{
  "num_hidden_layers": 8,
  "hidden_size": 832,
  "num_attention_heads": 13,
  "num_key_value_heads": 13,
  "head_dim": 64,
  "intermediate_size": 3328,
  "vocab_size": 50257,
  "hidden_act": "swiglu",
  "norm": "rmsnorm",
  "norm_place": "pre",
  "norm_eps": 1e-06,
  "positions": "rope",
  "rope_theta": 10000.0,
  "rope_fraction": 1.0,
  "qk_norm": false,
  "attn_scale": 0.125,
  "bias": "none",
  "tie_word_embeddings": false,
  "parallel_block": false,
  "init": "orth",
  "init_std_qkv": 0.0297,
  "init_std_o": 0.0,
  "init_std_up": 0.0297,
  "init_std_down": 0.0,
  "optimizer": "adamw",
  "learning_rate": 0.000494,
  "lr_mult_qkv": 0.4,
  "lr_mult_o": 1.25,
  "beta1": 0.9,
  "beta2": 0.95,
  "lr_head": 0.00576,
  "max_grad_norm": 1.0,
  "warmup_steps": 490,
  "schedule": "wsd",
  "decay_fraction": 0.921,
  "decay_shape": "linear",
  "final_lr_fraction": 0.0,
  "batch_tokens": 131072,
  "max_seq_len": 768,
  "doc_mask": true,
  "train_tokens": 1267000000,
  "max_steps": 9667,
  "dataset": "wikipedia_en"
}
MLP neurons of a small language model. Each row is named by its layer, matrix (gate and up: input weights) and neuron, and shows model dimensions 416-607. Each number is 128 + 24 x the weight over its row's rms, rounded and kept within 0 to 255. Numbers have three digits each. A neuron's up and down rows have the sign that makes its largest values positive.
After each neuron's rows, "fires on" lists the tokens most often at its 100 highest values on Wikipedia text that the model never trained on.

L4.gate2901:116131169097108124119129163125170170086125097144111101134124112167156156148145119092098117150153122142153132143131130127117130137195122083115086140107105073129096129113123112160151118114103131135121116116112130128140112119124136164123114126164173130129111120133106111125135114117094136110113127090170129157136141148141155101138103117123145125141098090158116104145079098105113107120134124122160153130090166125135184080127123128083082131158102085109116140127152118136121103105134123099103123091099101117168095079147126119161130137112115123150110160124107089152184126138149112135
L4.up2901:170129099103136131129085127122146131106135119151129149130121109132128159148132075105134170140165136123149174102143100132158173104164061169071101149120108093139140138139137089091141130118157152127060163139148128154129094093146128117077138127139144107095155140131102108150153123085116124131121113102124159103137152140111116122161099115145145087112134131104123099149130115120097144119126123159117099139119174130121122092134103136073156096090110104164130149149159157183080141162195136138113139128153091128118120133152115118075083093098152111118142134090090134149140104108107089162
fires on: "\"", " |", "”", ")\"", " Diego"

L4.gate1098:099135154131112101162113138128125097176082107108116149111119131135113138171137124099110144114145119125136129097166111103124080106177157146130102097159109133142100114117098098128142110163130117107144142138132156148152122121114147119126127147147139137155117128116107089123161166141118111137157131164125117133130094130110139125129146114131137138149126123131157128184148095146160164122139092138138162144170089079099113156139117174150160145124162113122142150143124157175147135111171151098101140135107136084154140116158138112161129114137129111107112133136120115177178151128104152125
L4.up1098:139157110109131125150141156133126132143121143101124180133105131167076144129141115119086131136134146113116158149119118111080150121122128106077113128162163112147097141157156163131126171104142107102145147137086144148105137139113126151075115102109154103143128183122150131150125107116136136124124119119134132172126127155139119148131117116156125144166097144127131135127097125155121148131144106150175134149121148153135133113165122124140141124101100115132162142116175193132106089087136104174145148129154074146130145134141129102155128170129124151141132089115154165164110109129146168128
fires on: " |", ";", ":", " 0", " Championship", " 22"

L4.gate244:142143141120127079128131163129126144125125129132125131150140121109108126153134166103137164157156126105162135110123165115128085154129162125159124147171113122163095152099134083127157074130165151126148106145192085172123120141122119130144148168138112132118097131090138124105107093153098110111155143137170124114161124089127131139149142102094136143108110118157123163128141122088112166147101090144102110157143122107119146150122183147106136177152151096164161149127139150107136137104145135120148166142181165136103138108115109153114097157132114117120136105116117117111095142157140146156
L4.up244:141089123144143107145101141097120127098112143096134157161128104121116143117139137119163121099115167129159110117128133103106126102105142138123130143178124118168115109144140140167097080138126145099133082112128123168126139146136130119166155180115132119124106124116150147092161121158154132171171082132156114127119095127136107118108169158127103110129135132132152159122175104133120138109146140136106103147097168111121141089145139134131144120112155108160125144116145174150085091130097134151158151129113200103137094141151103129064150133130117127114055158142130164070092139096156085118
fires on: " |", ";"

L4.gate1700:124108141117154086143180129139101156071094135147146136122113141113131121115131159109097148163103110106117111108140153127110119086173158108092115078100123165138125126112150151121088113109113070117149134121120126133153123126142116097120136146138106112160132142161108087155127148115124116146142161088149123110120100116191127116164110081120131130101125107094166182144139090128144105172110128127161124171125165195142078124091114156120130147145137095145130124143095170128124100143179176140143151140172137168191102156126112139075133135116187148211142130149103086143126143078138106154
L4.up1700:113134102174187169134138128103114158138154146160149097138112132157125083096109120135124156125134162110155142179143121145124119161132125107131140138103142114146136119107095159171131165135151142157181167145113133121145162096123098140084115086133133170157132136053139114114146126147139146136161110154198126129136148087146085179106178138148120124111100137111109087138185152152119152142147103121156147125181147093144109159117133141063138128125181135151160100121125100129116130131128097136118142104099144155126101131132143153157167099096135136150109089122143176121119105133120130150
fires on: " to", " as", " |", ")"

L4.gate2263:176150137173144114136125163125164116147132165160130127110118138155136101142115098123149138123133134105126094158143122147153171096162103135129112102164146087129137105084170121148125130148158138113127121139100153117113129169186183099134140090120122131140138112128144115155138151183137148094136145104177124117129124112108096121112104117141173110161091119142137083086120123129117152109138112128153129101140111126127146156089116162102109113100108105133104109110098160174081125106129150130145166077160125142134139170090132134109093177132139135125111143119133140134143079111107136093
L4.up2263:105104126121111154113122108142113127107098128126126121098125172128124126114124151163123157160145099125154102115118098128125149121133138131090096118089132111147171092146133122140077109106142115111099151153181102140126148111139148153098150123167070143166173107111182161131113124145142147120152124103145175126117092133100124133097098142148084108140146116150136151150144158103158119113125095102131151143160136106084137139102134133103126127163144098122096096121128159162107130131115108075137120134139116181123118149080141113129096167147126141121116117088129143126108110130141100124
fires on: " |", "|"

L4.gate831:149145128151139067119109079145150104144106119127109128201103118143126078111144146130151146099112114085146169133106109136161106102117118119089126134124103103103150111082143123141148138173141126117127143155162141150129116125158111140143113118163134125164117109099106083136126118138134134165091109080118131144102119119128136129148126147074123112112147155151140118114123086140158130172195097121127134125171121112132139139138177175146086114166118131126112112136129129103120118126137168131134171113165132155119103134171133131135140111084125134163152142073122132144114124156170157110
L4.up831:108117122136156138147159117145080093152136120128171123144143136116119118118089115145156118122145150149147119107129112108123148108107141160153085132081100124116133114152146135103087155134176155133146121144127150142122152088153110157125120129141121136162152141091115127111139127144075123134120092107132108109158124116113105101141114137131164134157119134137149143134136129153103122160155131117104150139189103135134126122124144122137135171130120158097132165107132116158176154136138154180145119138148137175113103133110099152132133121102116118144098164147170073106119167135161125127
fires on: " through", " under", " as", " (", " by"

L4.gate1680:174105165149093137160170112133127164087060158128115120095129161163119156161102102102113160105126130139152128169155100168093155075151096134092132106090118068161142099161091134166151154159146137144119129114121164104118140141113178140108154124144126131113175120116116130146135140111116080118146126129149123157105086101152137106119164125131132173092087153093126158178105120104132133147100093143127156100065144136177130133090145100139114087165120119134144082082074127142126150106137115161093160096120153163137122119128149110121154144127115153157135153169131106154131133139167096150
L4.up1680:103090082143130124137134121089137116124157174154161118191142168133130145133135093129077120120139106170160127136161071106149090139113119133100129145108095125099124143108121133114149124143113149121112149171129138090084100136091193138109119120100151163146146120150177123118177171103142101129156092145157142143138120155103142137155116138127171163157094137125099178112125165112142138117123101154145128108098136125090151137121153136115128098110150115155128140130111136119164141122102118153129102115145135159087154138145104148146113171105125144132143143134168150146106150163123135161
fires on: " |", ":"

L4.gate1209:133174139115098105137148185126129091138116157108164108114121068136149128123104145098132146121147137114152095155116163118122089137125118086089135119146130088132132144132142139124100113115093082112106079140073052134147109092082132140118152170147110129134126169129108121110077045129114140140137141074090143108132086165118129134138190138126164115173067116133106113137121095104167093117116146110121097148098139155123126152134146131123121139115116126104129128122117149129126117132131066161135117135097122137123131140146151127165137157085141156091142132154125170113135147119119153173
L4.up1209:134153143117148107151110157106114143097192177137112131144161118081124134125113139157162140129147153093111137152142125114089103125178130124077103115141096116114092130120136070127153135120121045123147129134120076126144155137119097166175137119128182099108160179122167141131104129132148110132112138136082123106148093133093134152108105167109120122147070088150083144147121139118143121129148124126108115114160132108112076109120132090128124114138137102142164094111161147144133140143150127138140126114112134138095114194128142146169140143111070141141099173135136174098086080100099089150
fires on: " as", " |", " (", ":"

L4.gate1392:146134107125106133094112137110130151125107112170144178117129111167102134177139096090093163114113153141155185170078120144115140061113121143084118140105147147151114126114148109140115146126139134149143151147126129146161125137149173163131126103141132084119115166146120113146077131096157127107134172147106113160118152079118141150120110132164153116105129133114120084112091110107087116181113078134120128142111099084160134147119125100138125164144123120140128155134130167097177097122123148176118122119107144143100073096135167112135133108133138097114153181093137146114133108129115079123
L4.up1392:111082145142149102126144126125155123119133146151118148136123154123112164111183163111088134117175130115138119179135129094146137118157131167116181149127138091119102152141107134069088113070090102119159148129137116137141138161112110110121113167173127113119127146101143120135133133114147110145109149149140116135155141126106127134115112039121120103166108131147092112146166103098185130139097102139149129129169154135145086130128099106095141129142143101089141150147207114161138148116129079142107160128115173155102127142116109146143154122112128111105142140090092178162158123150101112148
fires on: " from", ".", ":", "\n", " to", " 2"

L4.gate61:104127153180146141146113137144152097092100152126118132112157113113137141117100099121122151194073110105129133119150172120101074126148104125128102128094106101123128133142157137103090107161064156100106142155108148129135121083139152148110147120169133140143108125154116114092125131133155112117133097162124105148116162157138108129118139113136122121169153116101076149161121141125120129068137152093143127136105128156104121112096136128165146163130153141144135145142142165118112153151148163134115109115148157158139167136142144151126122116131153154137088152148108133112127142108130157093
L4.up61:116150152143166131152129177119108113153083125173081114161073126126117164111172126092083122096117123157141164162144134150149111173139125117088122111129110104145126160122110126105154143150149103082148129101135128111119113170100161097139148138068128158100142105128120113161167155094146125146126175147095151151114162119140106156113211122106135130140113098145111131123155142136140147156136119140153138150124121113104161148131083143083122118145163160132104149113116154134131108101180150144119165168121123109139073158123162098120126117109125156146103150116153131174118129084129161145
fires on: " |", " was", ",", ":"

L4.gate2601:150132177137140125155097121123112151106079107105140142147091045113158126138132118133077156115105135145146089117145070156132080116138112126115113074137107133111136122129136108096154112135112134106141116120109085110098139122080179082170223152130149072154107132128136128082151080108088135108092111128180097148096124133122163169097117151153108104126105080162128053107148115081082086161140113135132131132160116133172136113145121150091136097090121130115120143123125124120144119158144121153131143112191149127079110103162110132163114124174135130165138125101108127116130096131116155109
L4.up2601:124166090103147142115096109115091124131124162093155111141110137122148121146086164200120145113153091148071112133154065112119134151135111129094130117167136115150093116135120127118122137073138185060140122106129152137122155083133113136150107145127097142161123150154131113108134125163107138148053110126140110150151120109112133159070156113162131089169121122110139092125085138148152128133147111180133088124092095102134116107140151143116129126146111112112134136114128076147100122115118141143133157150164162125115117075195168181158136147121156133088117134077155124126127115142157127149
fires on: " he", "==", " was", " who", " that", " been"

L4.gate2272:148113115100118061096119136149170145093139115098177088145103089080142105111121138105133097164123137125131113117057041157168093097122116119153119126163118119142086069109161136101103118141128147092133126168111104146109131119153128131114089125124116142165114123106137143123121129131124112142111144152097108081130144099108102133146117145145141156139112119186120119110127111106116131152136135175144132100140122179084116142111088137105144151131140143145158156104120165156175096102133105087146117153183089092120134170104124127160081132124123147102152140121143100128087112133077165155
L4.up2272:164140067082125142094131113097111109134105119090115093141152153149118128148151139127162178105129146114131114150141139069109129110148120100173126097173112138146129121156169134132153141116135148135137128112137111093160119109141142093099158154136130127132139120106136110094146093126152157126137142106142102107123175089114114124153120160150122100129156156176139155103106119135109141140151120115142144109145152131154158068082122138146157144080119195138130173146172165154130141155168121105171147111130139104136135159137138113171108134171111151096137077176137137155117098124083125142
fires on: " as", " has", " currently", " for", " have", "\""

L4.gate2923:105073150144132108102144147104120132087141107110142116125129107158113112132133099098095088132139136123124092119168147116108121165143078121126135129143095129139087127137130140127152158139135143127129125115077140129143176133173163124122087099112105136143109114147159116117138138135106109121125136111127094187144130139101097107121130134128149114094130171103077154135108122167092086151121149148096091119137108109129135104132155127105133116124136131140139098157137130185125146160164120111100155127125146128117175118108154157146149105130096089129137108108148149129126143103117152166
L4.up2923:177100117096119142167101145113104089176168116106096115135122167121133113081149180079144145125142138092129129127111123169083138090154158128143150108107111152109113079170163152128136121110116077139137124158138156163161101103121147097131162138104111150136183119145136127193166140117136112145117106100115100178096141178097123124125145110143100073117145133138116130133135131126140137123076130172124152084121124107144103110111163121162100120077135117130165131103103114115148146133129151131112109145104082113103108139139136109091104116110104128167130127108134120124139096114095137130
fires on: " |", "T", " be", " to"

L4.gate2485:107160120075152134137101112134122103120112149119172109105127129141156119172122122117135140130108129160153158127145136111124146110142099148119145146123092118125136110130132101130147119100120071139138140103131166155171137150118116120135120132123151099136148112125135158134108108155101091100151109104167119150141111130128149141137162123134109110125147162150093104121125088120107140131119117108103162108136129145150140135103202103163148118098180129142100161153153119128189093135130114171105124112121139147088096109108137191161154078157175121166126125126082151133138086068106085152
L4.up2485:166084143108132150111118118111147136134128164137140123112162095098128115088131122126182111097140105126161140106174123085108161118113179141125117130139163148116136108109146142155128102064134062140179170097153076151085120157094176130142125143082138149156134147161122128121136128144151140125171111150158123126137129105135168147146143126117149090089123124133142101160135103148087097128111111115128112123140140067141108179160114139128150108052145110109139145111126149116115130131162108199113104124118098135131109142158139150112132176136135115090132154133165128101131112126116154142
fires on: " |", ";", " that"

L4.gate2652:129133236125104094135104113113094132114098145179118120141149149117151074174087087105130133121142145106130137171132169132138126140135155110095129158131147133095153134120148160183125148126091122125139146126109163147136183139130114112137167113168143122118130114082108148147091129141195124110127116159150103135132139105129142088123181149123128118119075143127139127124136138107104101138109102113108166130142088091083152104104108158146126124088114159181162159152092102141147157112136098129137107091087147127060125151104112122145151141131132117122146133100121127119114150117101090170
L4.up2652:142122134123055116114093060127130168152113114138132132139155106127126138114094116111158167100172157107120098106111120131107092158119143150082112176124127139098139130149161122148114153102116141134138158145086160110151141124098103171103151151116136113152155102093156136119140107119117125122127123180145140151154139124115119149124110122132115115098123140116100114137109155118113138123140119117115144102118116172128137136164100176121096112092158120156113128096146079103145165133111117184132102144105107161145123117141139101160151157127106150114142134107141138098101127138092155122
fires on: " |", "|", "2", ".", " Mill"

L4.gate1650:104138158149174115168131138129117161116124171117164126131192103140121126136166170133124102121162103100138138135149130114127173101162096111107070122159145113095137147093145114136161115106135110182111122150134127112115120155129144113174113131129135081141121179080090142090165151136138091124143168123131113124118112100116144134168123150093150194134110098130139169114128106109110122127127109143096120067135153147128105161146153180143120153111113121142088153137120117091127162147137120178150135105147141148176154112155109172102083129141110088130132119102096141136158120171113131137
L4.up1650:116148127120142104182132132111102113118137145114160124130120104136120158136143118155139063114190147090113098150091111088100175116157142132094117137123143140089102147126131106143133118134169127160145105108090094159157136154130163136084129115150096141147151147094138128101126118131169178158102105113154060127117086166128130105124141101144122173106114128059131139150111110115132126127147187114119123136148104143096082116130140085105087144193146129152107086164146075109156142149140134129173150144130109147149156140141142127120122126088113095150103117139124109069132129192133132128
fires on: " to", " |", " as", " under", " about"

L4.gate1766:112137170123129080142143141109090104138120152163141137147127137148108143132121158134146146177126133148130069114113131149082125110123123151174128075162119119106160150151177117123171116187133138115101108156061152134115115118135144109143144152131095106146109143162124077125129121099109127107165119118150118114089096145146125109149112104114150114151135078128090149172148095152131147162108145124167120091147112112110149112130135160120072144148151138120186098114157136091147116143151126128160089143138148120146115136158161099112112105123145127143159106149117159125155132145174114136
L4.up1766:133139140120157080102161153095169119130133176100134150106148112105149129141140117121138133171172149156116109125156140128145101174143105123148120109177095134146138103137164099079134115152085095149124134112136105138168095104110147112096135133147121127134123127141138117105124140146111085112127117105116178132157141122071163132169115120142116152109071114120096140121116081141151152126117156095143094132100140152138126160142126152124136101140126096159127124101143139164129110117075083150132109112110081124126152167105103119130126142140119136146168128133139147117123139115145120125
fires on: ",", " and", " be", " A", " first"

L4.gate1777:158161111171124073142114136171154126134102129145129119133128124104116099164137122139122134121101119095112110129144112131122121170118156114118121118143123093111130089158132148165116111152132084146130092114112125149124123100129126137171119108093133137155128143154106125102159136118176100090124134099130135127148121137118129118129141119154130120149103120109142128110113136130125133134168073144139088137098143179102170122126129122128121122123074114108151083107147145148134099121101129131150131094165120110151128143095090156137135138130165047106141145166097093121095094170148142123
L4.up1777:130096081143102099106146122115142149126133058110141125133161157101130129127165121128123182134107082146136112126156090128176115134113142132134139137135119085150127120115135146160158098112158126125099087120146142090127131156141141181134140141172123165117154147157112157134088103122124124138096118129129143136117108089110124110137133136123105162124158135119124088123121128121099140136151109129128101095157094136124084135110151124153126143123138089122105137092172149097130125089062154123206132128146139117071181112096180107132185143115134093129120104154108090124143121131133118134
fires on: " |", "-"

L4.gate2428:137098126173141132122107140123126140122134102132110098106112092155143129145147107168112152116131122165108160093145091138127138157101158092103132175099126126147137144120124150112140114120132098166135142132185184145128151147144132122118109121131136136114142170109155102150117145115155124093145116132128132133145113147124128076112114175121134209146103147114196113140141162071159112086118100104117128117110153099128142149117139091147127119110123105129121105132116128161105095128142110108107136123105089160125113110143124107113127134102112115125116098130122136142095141139143136161
L4.up2428:112128118167122097148118130138166109121121142124158112141114116106135139195131073150127121139094147104165115130090092136120117145099111159159123102140159136156098125146144152112147151101160149133120133132088164112175149103120105117116150114105100111151116118111155124117101106141149090114106127123044098134151093140125107156159204129112075156151116124123117112113105150118117095091168126133115122124172116084130130141156078088118116146137136137120113096125093069102151129155162171101146151144159117111121146099147146126112127140126155128125149109156154147123156132157111072108
fires on: " to", " |", " 1", "0", "1"

L4.gate2387:108162157158124117132107178166111147092147157142111116142094094160129159147129136109121103134155172153106113151098112121152106120184128135129107134171131092140137148150104134113137152123163105093126147111126111122113124123114145146146148134153135086139162147132146121133102089116162132168100150140160140144143118128099136140104124121157155117129128111121095159094130177123146112078154111123116107079127156157097137127137128142103138134133095169135113122098109124116137136172115078116101143106183111115131131121147096151186125137148146129146108130114097131131168096108136163141
L4.up2387:125118136131120136126075098126102113086104107077150164142155133157102148149088097102087122174106172100128092147085138084142117128140127123083153144176167125140149191135068149134060111102124098144127141116100136136161164139159137119122138165146167120128137186134126115102108125133166123173116128115092118133129120089140139157110125106129123122096109164086123184151188127141092146096087116148126124149080149147116107128163161130103094084089131111127182147139158097081086123168168100105147146168135131132123157134153132122162132135120121143116101112151102142086140111114138148123
fires on: " |", " as", " who", " with", " that", " of"

L4.gate828:163130092106144133161055155140112148123114124128125119116140106111163127158130169178105112137139164145111134105133157116159143148102135148143164140097135100123113104098129084159145119110123110110101112128130140093173127165116100120139148134130135118152116132088105097123135113139143104150122126149122130134145140127134153111161101144092141130057107142191097125124102132117128057165108131111131106145136106153162109106142122098166134109086120130128118151164119117124135171125098079162147132101129081155165156135128116121147130092166143126150122166105101167113119105127122121165
L4.up828:181137113101180126156097123105093108142120104105088086126135134104147176174151105143159116122145135092127086179143127067106120080120164133168119122120150107121075119084085161150121137100137112163119160160123116184083134162139128106161114120134175180137166139103158113160129114097125130083140137104118099170119148119144123157095162113164166117104129127132085135123105126085116114093122126142165117131124162112106149084119096122078122119156113105147144075147151114139146073154145100166094115110088109103102120161139152130149144140126089131121123137101134107102139097114115172125
fires on: ";", " |"

L4.gate421:143139108117113121106200118115159120131130130144160140126125129140108137128123158140103161125146145121146103129121153126148173093145104131154160124117096104137189102098159101138111161094099101125143095170132136156115144147093148166151116117169122135149126106147104105088121094103081110137116169118125155118164159083141173118102171103116096110139120135101175149151141138109155102131094091118154136116077101118123145155111138111108106122171142158119153129105114146149134146082174100122123112084113109110130142114143132127149115152213141117112160175103087112118088156116148099109
L4.up421:176115068114164153159143116093130105103108168136118129119118157151124097155156128161108151078152141124127139141132155126187130092136074147147149101121131146128164125131160113128149142107098159159105115123114121111108107109158134132142126151130140120154147139135111134093133098101130154120145125109124079111131114132143126137136110132148147082174118111130159161118116148091154061172108109124129126146151120148151131092108127118134136124158126168126099124082115145150140104089088132160127103113164070113136067129108091116089104134160119093108123126107133107107086133121107093142
fires on: " |", " also", " other", " others"

L4.gate624:108055133128101110098138133115186176152114126135122102159114101096146118099122122117124116131125149106125115120127144109095126144162124117144154141154133127154141188117168171150136151094139157112121113122175127113169117128107132101125153132090103126096110126135120130074136141163092122139114151121119105144120142094102130169135114167090147132138122155141126136107143079122146159113152130124133101148148122158153141157143168129106111131159129132151150166122119103152120124126145123159130109095139144120096140146110130116164110095104109133107119113094115124119108125114101136115
L4.up624:130139138118149141126156124142142141122117104119140124072140131099138161134159140121154094143143089128122121125120168119132122122113133121140163127106139162149154158108150124114151163088178108146147112149106180133156147124148065172153085119139138111107081130152127116068101162155186119118125094153122131108131110094151121122131135175121128118125161154122086096174131146177129144152144117148154184180089121117143129118125151085132124138127115146134130164138083145115093167127147159141114146128078141102116131093086156139122109091116139158145167162096092128159123137164125125145
fires on: "–", "|", " did", " returned", "ann", " into"

L4.gate1707:109156162148125094087129144107154133113101162123079125108109125116127183127140144169138159130128103172128092118173170130124089130205110106109097163112114095142151133098135127157108130175143118126141124140128102170132090135114125102111117136133075098151088111113133097142137153111162127155182139106095129136118114108119132099144145135108125130113124166125140102114155106128126146166108047154104139153113129151103154131126127174116153065104095152150118114111112146132162166147110129099110122151097129127134132150154148148157094112120133114161090184098104089136153149094133111099
L4.up1707:153142131080173120105155135127173120172123123105117078132148067115123094145129108120105105156103151136147126117138152131132137129129132148135101127148126143147103138114145061148104171144117150135138160118095140102154137113102105152110140154139149111107177093171145171133148142137128111128132121140111085120131096154114186144131088105106178169148103122112165135117101050139107127147138142118145115139121119141109136144141086088089103128110154136135144138078116104126129143063110110080126151067193125115116108098148147166142125125148126119130115141136177126105118149146081109105
fires on: " of", " |", "ames", " de", "a", ";"

L4.gate2401:145142114135193178152180108120107087160102102137142144136149127137158131071154143109119138114144120115147151129100166187130148081138123108127121096158136144117169130141134139145101145108128147133149082161108128187138110141147163100097127133126146086113076137131125116139127151146144146136136149120086167120099176117119156099112147106109154142119127120113147152145132130138116110148151172115108172114126130177131151165152113137133127136125107145125134128127130161142127146097129140140088107129121131105143129147167116134149139140123116106140109149112132110167111113137091131172
L4.up2401:101165140102112142136160126111110130134078068087157125141114132082146129088102167127122130112107153118097113164130132112093083130145101161136124121137127155113110121148133127145127116103092098121142089137111127149119129144157096170164094141129113184122118126126103136125166158087127150106126103148117143138176131103173141139133168146123179104126127152114112118101140159133174123172154132121089130134161104140135115110151131129113114115144142163155100099120104105093102135115143081137124119123136114144109114143149120125115148140161145178163127165117127074161111110112149131128
fires on: " \"", ":", "\n", "ly", " they", " her"

L4.gate3220:147117151086148045134130130113124133126098169104172146109153101166145099106117138111155089146137075107117123162114102158159109131110142123136111137196144139172143110127088144102107094103070128120138146137127100104119147096090167073094179110176163105146121119081123067132161143126094118114128138099107141097118177109155172116132162106113122123079143088156108123105131102102144129143120114114147117113129127148105171152137118182163142150166163125121104131144130163129143118098109156158092130131142129130110183103145118143132121142111127086119094138133111139124124081146128125151
L4.up3220:134116142107149103137123138131140116098112142130119122151132127120175139127124150132100133129103155122140085121101132109139162158152152154080102118132155119117145098121139115133106127127092124112114077134135078162144123129094121134098140111083106103093150161164099127154126168154140144132090155127139137136082160135133136159156135091123150173113082138117123172110102139113115131181156146124109088115176169143133138099137132153117187112142142171119132139119095098114111135130127128152092107139145169100114087174132120129128124146174124126127117104137112139151112111135104159118
fires on: " for", " to", " \"", " after", " meaning", "\""

L4.gate1107:134150109122142110157156153128108128127126136128114110164095182159145174139138159113133123135121163148135103093121155099112111133126126087094102153124132147125137102157098082126182099114104088113153177121149102095109145141082132142108140086131161086113157113138146163166099131165073129154134123151154114149143139138137173088135133143108112077130148162144127125102110109144116128122113131123154085093133119100136143154147154102094106155125108147165180140119104122165090109139116140093147105124194122126167153130148116169116157171147114138088170143130125123097118104129149150173
L4.up1107:145139143134128188155144160116131098116127126103112079168140126119110125131090130170066128125102130122127110162093103121135145143069182126122156134133144106134173143127168158123104118166143121161101103136103139131098170148154092111143124170141142154154139124124158159122108157105136132117145138147156113121147090148109144067134143111170204120100145138140180120112136128104113146120156146119098112124114088125124175124133103107086140137098113164130105120142135139103095099156163152147120148109084146160101134134134085089102113118092141110138120107142146128142092109137132118123
fires on: "'s", " 13", "os", " in", ";", " |"

L4.gate2498:163159142133154145100103125113124140088110147126158124169162142139165172163141118149124155125121150127128153126064139121135111122124137111119117151161163125104081098127120124103089125164132132151089091125136140136111109122132154093102170148118140110093170125107101107136163100088133121103152142108122112090121177163090139146186130152118163121181120149160159113071120123124163162131115086086137076109155108122099096129168127133134092129093134168144130141127108162104104154164120140143152142065089117179113143139150139121096095099141157119113099187122128122142163095113101130128
L4.up2498:140105100113118112111128140120133120147105137145168117119144167125129132135134155135126126112128147144109120148109142112154132153131138142127108154115109117086114092179172092132149133144123146111160167100078128122150135128092147107134134117135079115154135123125097149124132109156096167114109134122111125108140154152135140112114130119136153138100102139107143158151102134126154133144121145080092109160149140122109141074145106172125138119113151122103143096123122122154139141158138144114161114114140087122109143161133073137133091143141129161188171123136095136147143082130157134096
fires on: " |", " is", ",", " ", "1988", " it"

L4.gate554:118167122178103122139138128119174113129102141152164088128114119109091084147121159088153147125154115115168091129130170129155102126155108148175119103120095087102111117129144120168112127159097090132119127148130143138148125130123149116137139141163125110173137125137140104154123080125109094140137132132156084140123139119146125126137088124143114149125087082101141170126111104109144164117134109153166126099117081138165147167074150125098057094124163157083108140080169115130116128115119104088092122111119142153141115140117148112116128141124132107128126151103109127106142116102100106142
L4.up554:135150113151154165119144132133140149120149155111153111094154081129064125135119140100131129135138106133141103122183124114150105117126114108119145138119143079156117128126105102112105083110071075148155101111117127117110140133097135150135115123134083097141140144171139110084118130134095102099144110126115163143140126142112130133138118172146100146159126098115138164180102099120116139100111114162119119140098072105167132151134134135139117120131134150111160148159137130146124116137151092108127104113106138148171130056111145109174106143101124108192160177106146101128113160130135086132
fires on: " and", ",", " a", " American", " was", " an"

L4.gate1921:121160154105120098102124172075119147105147128099125137110153099108094103140122161101156125186138081096127145131098096140130115153103130095110113126152160081139103095094088139155139129108150145140131152123136168154153118123139179138174154131081134137121138099147114091099113130129126092112157128088127139159154150118099153133128163105100103132140132138122173091096122157085098182094116118134154098168093116093143111164120094167068128113143138142158121120161148185145148095152150105118172129122121108135132137126165093116134122137120107152145121208158128131117107128149139102111
L4.up1921:130145159187148177140132102152137104135126122130109115090101144102172142151089132164135121146147147136118124132120141149149104122118081176134101151144127161120103125092135142155116175115171177127132134086096107109116155152120089138063147137113142118084114120125119171081104109128061140174119111179091110122160076121121134095100081161138128153102111138129108133118156164120177127130121102133131114108135117119098099104155099140132136122119056108129160155125107110140118150101083105113112135124124131178107133105099125121095138107134104121140160129102133171163102134150117118135
fires on: "\n"

L4.gate2984:144157135153165109106150181116105167119088155109108145141169145155146119128100149147125151163089152138113122138107136145178138137125119136140127137116159100075106118138126141184129092108131140114186132098128122102146133129149191138132097133084132105137126117144073130151083122128108075142091147123157130123098140089118168093082114096154143077143141156148110142116108115136138113169139104188117105156132140156119140110120142162097140116119107153157144178106123147111101123129151095138103123141132118170119109100163099107103112141157164120116139129111110135094147088131127099125
L4.up2984:148134135102165153136148139164137118154135104178135144113122127143138171163084133091124117120095119124108103159139142166151124148145127134144149108098116153125137102091151121123142107141115124119185110122134082125111140157132106148141141109130101151135086134202131144148110085124115132172088132150121173170141128124118135119141144127124136093129107135128100056073083159118121110130165106123100110111109149141143150130143124115160110121129115135100151114112156142118136091178101126104153102170146130159110154112127160127132077181121086162166145136164142142130143122121128164136
fires on: " |", " Votes", "\n", " result", " formal"

L4.gate1977:096142147117103121143054143136156135122170099109133147128133104165137132158074148121123106067138120146150088093100145128098160096111090097105124128136121107120121127142122104100134140129118093098139136131123113129164140157104118107118136103132126128134118135194095146119118160150131124160093108075129126112145146108093136105111097140144126109135169149183129087128111157102140143108124147132151158148123155108128162151148141134112082122160116098141130125143136157118140141175116106128107197114124119146114152117116123176111127117100106146105160133086089112134131058110150154150
L4.up1977:079161114151161135115117093099149168166117116106133114127095129106117108161164116166139130173137105089150116151156143157164142088101125146156142135089101125145104134132150119126147117116143113128164155081141079117113161141131093133125132090137141119135116086171115149101111086086126142131131142146128123092169115103128158140120090121115086092144141124158112110134139141134135167110105093127135136125186160155130125165139129142115150132090122115096108139113111094129128142163136130102142155162111166160109113113134107150136106161123123145113149063127109134110132139129152132126
fires on: "\n", " of", " that", ".", " '"